config.toml
hidden_size = 768
num_attention_heads = 8
head_dim = 96
vocab_size = 25177
init_std_qkv = 0.0151
init_std_down = 0.00172
optimizer = "muon_variant"
lr_mult_o = 2.0
lr_mult_down = 3.0
beta1 = 0.95
schedule = "wsd"
train_tokens = 1200000000
MLP neurons of a small language model. Each row is named by its layer, matrix (up: input weights) and neuron, and shows model dimensions 192-255. Each number is 128 + 32 x the weight over its row's rms, rounded and kept within 0 to 255.
After each neuron's rows, "fires on" lists the tokens most often at its 100 highest values on Wikipedia text that the model never trained on.

L6.up925 [136 135 144 164 146 143 106 116 114 166 133 122  81 115 122 141 180 138 156 114 125 199 190 167 139 127 129 165 117 127 115  85 170 110  72  91  78 168 173 129  80 120 100 100 152 126  96 148 100 180 161 184 147 140  96  89  40 145 160  93 161 129 123 132]
fires on: ",", " album", " called", "'"

L6.up538 [121 135 137 140 137  79 115 135 133 138  95 130 123 150  63 159  92 175 149 138 165 105 111 113  90 169  81 117 142 127 193 139 127 108 145 111 132 120 123 117  86 158 140  83 101 122 115 138 198 109 166 110  98 160 143 124 111 171 165 128 161  56 118 119]
fires on: "7", "B", " York", " car", "st"

L6.up241 [135 132 104 165 137 164 107 105 165 172 121 103 132 162 179  88 157 102 138 128 135 155 119 120 120 131  98 110 114 147  76 129 121  84 107 144  92 106 122 111 121 180 144 146 100 156 142 192 172 123 172 162 115  77 130  75 187  92  90  96  53 130 156  86]
fires on: " the", " under", " "

L6.up916 [111 131 162 115 142  81 160 143 139  84 181 142  98 118  92  93 109  75 124 126 152 140 153 124  91 198 169 142 120 136 115  86  58 130 171 150 173 123 146 159 148 120 101 128 159 181 140 132 123 129 138 119  92  92  76 106 121 156 125 130 156 117 103 132]
fires on: "0", " New", "/", " by", " UK"

L6.up2468 [107 127 112 154  54 100  80 140  95  53 130 109  99  89 109 147 108 128 132  83 121 108 127 114 143 148  89 154 126  62 116 129  86 133 167 133 123 197 107  65 213  95 125 164 133 106  95  92 120 135 103 136 143 128 139 113  95 111 135 108 108  99 100 111]
fires on: " ", " part", "–", " of", " U"

L6.up478 [ 85 101 172 108 144 103 122 160 154 153 150 132  87 181  81 130 112 152 139 156 137 110 117  86  96 159 121 116  62 125 141 148 132 135 132 141 174 169 118 122 136 144  86  93 150 124 131 113 171 133  85 157 169 150 115  59 134 141 137 128 136 122  68  71]
fires on: "0", "5", " |"

L6.up1285 [ 98  98 153 106  80 151  76 129 117 175 135 136 169  69 140 147 110 143 112 117 151 121 155 101 118 124 182 116 113 157 148 133 115 163 150 134  63 102  83 117 185 146 111 126 159 180  94 132 138 115 190 137 119 165 145 177  96 140 126 137 107 169 138 136]
fires on: " L", "l", " Dr", " Gr", " dr", "r"

L6.up1787 [129 102  91 126 127 154 106 106 125 177  90 171 141 123  97 153 135 100 183 128 127 113 158 162 159 145 111 122  52 185 175 161 163  77 136 106 137 122  46 106 143 117 100 151 122  82 157 115 172 100 109 140  95 142 176  99  97  82 132 125 100  96 171  78]
fires on: " ", "2", "3", "1"

L6.up972 [129 125 146 100  68 109 123  60 125 124  84  96 195 149  94 125  96 148 116 153 140 147 134 109 167  98 105 121 164 100  99 101 146  86 107  96  92 128 102  61 102 126 124 140 155 122 130 108 128 133 127 106 161 135  75  95 100 162 171 202 144 106 114 158]
fires on: "1", "'", "s", "0", " his"

L6.up306 [172 114 105 148 150  92 105 174 112 160  91 168 119  90 123 160 146  94 104 110 161 128 158 115 144 159 135 143 180 128 181 142 136 148  77 121 176 150 146  89 111  92 110 136 100 131 136 104 170 169 149  86  83 137 192 196 212 134 209 146 127 114 116 177]
fires on: ".", " ", ")", "2"

L6.up1718 [130  96 165 153 128 106 159  53  64  89 152 144 162 131 128 120 154 150 123 148 146 162  93 173 156 136 112 141 133 103 134 133 153 109 122  68 101  66 119 119 171 135 144 105  92 127 124 109 101 150 201  93 110  85  95  90 165 103  93 180  92 139 159 190]
fires on: " M", " the", "1"

L6.up773 [117 128 103 114  99 150 116 149  52  69  88 121  66 127 160 100  94 167 102 118 126  76  94 145 152 163  81  57 173 133 171 140  90 152 109 116 119 170 108 109 177 169 152  99 178  95 137 186 142 113 118  69 115 110 163 117 192 161 129  80 125  98 122 190]
fires on: " ", "–", " f", " pro", " s", " v"

L6.up1428 [104 125  86 165 126 157 145 157  94 169 119  98 101  97  83 103 120 133 144 110 132 149 125 154 146  92  89 175 158  60 108 192 127 105  97 108 135  87 105 109 139 120  68 166 120 153 118 100  98 186 155 101 110 129  66 139 112 115 116 131 117 146 150 104]
fires on: " /", " until", " to", ":", " |"

L6.up498 [123 102 163  82 100 125 111  97 108 165 140 127 164 111 150 126 108 180 107  93  88 122 159 118 105 165 102 139 147  99 100 145 162 161 102 115 162 163 122  88 144  99 127  82 120  70 150 196 118 128 210 188 130 124 107 102 193 104 121 148 120  84 151 159]
fires on: " "

L6.up1600 [178 113 173 128  80 117 166 156 152 149 126 173 132 155 125 104  35 100 148 102  68 143  95 131 108 138 106 152 142  49 126 182 125 160 149 123  38 117 166 101  99 124 177 136  64 124 140 183 163 143 114 171  79 121  71 118 130 134  61 123 168  90 101  75]
fires on: "%", " t", "v", "w", "z", "0"

L6.up1492 [108 103 140 153 133 103 130 114 121 107 104 104 142 120 117  98 165  74  64 138 182  63 103 141 105  64 173  79 117  79 135  76 119  71 102 109 147 120  99 188 106 185 111 133  66 171 142  91 145 127 111 147 128 131  97  87  99 119 138 166 144 164 177 135]
fires on: "==", "===", " ===", " |", "====", " =="

L6.up2310 [134 133  90  97 179 189 150 106 116 101 133  73 141 165 123 145  98  91 135 144 156 157 108 172  83 129 148 155 152 140 208 149 149 120  97  93  97 105 109  95 116 129  48  43 118 155  93 139 140 144 169  47 173 152 109  67 109 122 120 131 157 101 160 127]
fires on: " on", " at", " to", ":"

L6.up933 [136 117 132  78 121  68 128 164  83 124 149 198 111  88 142 175 186  88 155 110 152 109 131 171 160 141 160  92 128 149 107 109  52 107 124 108  90  52 105 121 153 167 130 111 123 133 203  93  28 162 120 122 119 142 193 117 147  91 179 159 152 148 170 103]
fires on: " an", "\n", ".", " An"

L6.up2223 [ 71 113 152 152 123 181  89 137 164 107 171 176  74  95 150 115 112 128 128  82 165  86 188 133 142 186 160 150 153 118 139 156 125 123  87 129 170 118  95  83 108 102 119 123 157  73 125 163 170  84 103 149 151 129 119 119 162  86 134 180 110 115 142 115]
fires on: " ", " (", " in", " |", " to"

L6.up116 [108 145 108 166  79  87 103 140 175 118 131  38 130 109 122  99 150 185 129 134 157 133 148 149  97 200  91 155 122 113 115 100 142 155  90 151 119 146 151 156 203 123 156 133 146 126 119 149 165 150 179 134  66 170 153 150 194 119 186 141  94  63 186  86]
fires on: "9", " known", "p", "6", " |"

L6.up432 [135 177 101 121 117 162 155 143 136 137 125 139 167 158 107 178 149  98 125  49 103  90 162 137 138 149  85 129 162  97 133 121 171 158 115  69 195 170 108 108 143 104  93 140  82 118  89 129  99 135 118 197 106 158 144 154 121 119 187  95  65 134 217 153]
fires on: " ", "1", "2", "0", " form"

L6.up370 [134 121  90 157 119 109 102  78  87 141  89 152  79  75 116 171 166 119 192 118 108 132  81 136 140 146 150 116 151 108 148 103 122  52 120 136 149  78 148  81 145 163  76  62 103 165 113 156 134  89 127 109 115  92 129 110 137  84 158  94 137 112  50  73]
fires on: " an", " An", " Sir", "."

L6.up2416 [ 90 100  79 141 157  85 140 109 158  90 136 132 144 143 131 134 116 119  84  95 145 134 108 179 139 130 163 130 132 125 148 125  64 123 117  75 104 100  96 105 169 119 120 195 107 128 122 120 118 164 165  90 101 124 127 150 127 156 194 190 127 123 115 105]
fires on: "0", ".", " ", "1"

L6.up960 [150 153 126 126 184 167 142 141 165 117 185  81 109 134 131  78 110 156 144 102 118 161  82 218 148 134 121 130 128 101  80 117 152 131  71  58 125 137  89 116 139 142 162 122 174 119 108 159 107 145  77 131 123 129 108 172 101 132 149 131 180 209 105  95]
fires on: " |", " ", ";", ")", "|"

L6.up2282 [117 177 144 134 107 144  89 122 156 126 106 160  99 126 174 178 130  85 161  45  92 115  58 121 136 123 157  86 185 167 117 144 100 100 113 130 167 129 131 130 109 155  66  50  89  79  79 116 138 109 181 177 165 157 152 125 132 125  83 111 131 131 115 140]
fires on: "1", "–", " ", "6"

L6.up1552 [ 96 173  91 108 154 105 144  96 111 153 121 121 107 121  86 100 115 187 173 131 118  94 153 120 148 174 149 159 138 103 116 112 128 119  89 141 119 112 132 128 159 149 100 145 143 102 107 145 113 224  83 122 109 162 162 135 185 142 155 122 143 187 115 127]
fires on: " |"

L6.up281 [115 159  57  84 133 157 112 119  96 110 158 156 101 130  90 123  81 169 140 107 138 157 164 110  99 175 138  88 145 103 169 137 183 112  77 177 133  76 182 105 151 157 141 101 157 118  99 138  73 168 143 169  40 137 112  95 182 139 124 113 142 136 176 127]
fires on: " |", "m", "al", "l", "in", "t"

L6.up2519 [115 126 176 145  73 103 107 151 184 125 149  94 119 108 118 159 113 148 137 154  47 160 156 228 125 170  48  69  91 110 121 167  86 143 177  94 156 127 158 170 144 119 114  86  90  97 153 171 140 106 137  62 140 135 107 130 184 113 126 134 177 126 145 147]
fires on: " w", " ", " W", " f", "w", "0"

L6.up445 [141 140 147 162 119 124 103 107 117 137  88 141 147 119 124 105 109  38  92 136  97 180  78 185 112 141 172 138 194 144  98  97 151 134 107 107  56  88  83  76 134 172  81  68 124 212 114 137 137 188 110 139 132 146 114 113  98 119 123 120  94 171 166  56]
fires on: " the", "'", " My", " your"

L6.up731 [170  86 169  76 149  76  69 154  64 118 128 179 148 152 124 147 120 167 127 104 122 141 191 115 146 165 126  94 119 147  98 106 192 180 156 116 155 152  98 171 142 115 178 153 142  99 103 161 130 142 193 167 132 170 104 165 112 154  71 171 151 140 145 140]
fires on: " Film", "R", " st", "r", "f", " h"

L6.up2408 [ 97 196 132 131 137 118  93 134 174 160 110 160  99  98 132 109 112 114  99 137 144 133 130 130 142 138 124 119 138  74 119 118 122 118 147 140 166 138 216 130 180 107 128 179 127 189 129 102 137 225  81 137  75 115 131 103 140 117  73 125 131 133 144 117]
fires on: " ", ")", " John", " he"

L6.up1049 [100 146 104 114 131 156  93 148 126 154  93  94 142 141 140 136 119  96 119 119  73  80 120 103  66 121 120 118 193 169 130  42 123 137  75  91 127  97 131 157 162 155  96 202 131 185  86 184 183 132 158 110  39 122 124 119 147 129 104 143 113 151 158  80]
fires on: "==", "s", "===", " ===", " ==", "9"

L6.up1112 [123  99 147 110 192 153  93  78 137 141 101  93 198 170 212  99  85  62 138  76 146 107 159 134 105 156 157 100 135 122  67  31 155 158  97 119 171 146 101  98 125  72 223 161  87 143  63 112 128  82  62 134 149 128  64  41 118  93 117 164 129 128  44 187]
fires on: " ", "qu", " gr", "Se"

L6.up691 [123 138 128  78 124  69 138 135  57 118  93 142 129 122 137 128 119 188 112 170 149  84 163 166 134 118  68 112 135 119 159  91  85 133  75 106  92 159 115 116 111 169  79 183 134  64 164 110 127 108  47 120  48 150 178  60 118  68 125  90 152 125 144  95]
fires on: "0", "2", "9", ":", " Ross", "1"

L6.up1372 [106 120 166 129  94 113  71 103 120 175 126 131 199 153 134 122 129 155 131 150 123 118 142  92 101 106  91 160  94 158 119 135  76 145 117 124 147  80  87 115 120  73 112  86 126  45  98 102  88 129 221 147  93 146 115 139 134 111 110 147  82 139  79 132]
fires on: "0", "al", " d", " o", " you", "e"

L6.up309 [112 135 108 157 139 135 171  95 137 136 156 125 141 152 109 165 154 127 100 122 120 185 190 151 150 107 104  76 105 114  64 112 178 104 115 146 121 130 142 159 143 202  67 151 122 121 112 109 119  92 126 125 132 154 122 110 114 151 125 200 130 111 133 186]
fires on: " the", " during", " season", " years"

L6.up596 [121 188  82 123 155 113  78 162 129 106 126 128 149  88  87 191 159 148 116 111 130 131 114 100 109 145 131 172 150 109 121 144 112 157 113  82 117  46 166 106 138 134 139 115 108  98  55 114 159 104 178 146 163 132 196 153  55 144 166 136 122 132 103 167]
fires on: "0", " head", " York"

L6.up88 [133  98 133 106 164 111 142  79 145 122 138 125 118 152 125 181 103 113 140 131 109  74 156 165 125 152 118 124 121 140 133 163 120  90 136 162 112 126 102  75 196 125 123 141 121 131  59  59 167 112  88 176 146 104 110  54 197 117 121 144 137  95 193  78]
fires on: " ===", "==", "===", "'", "====", " |"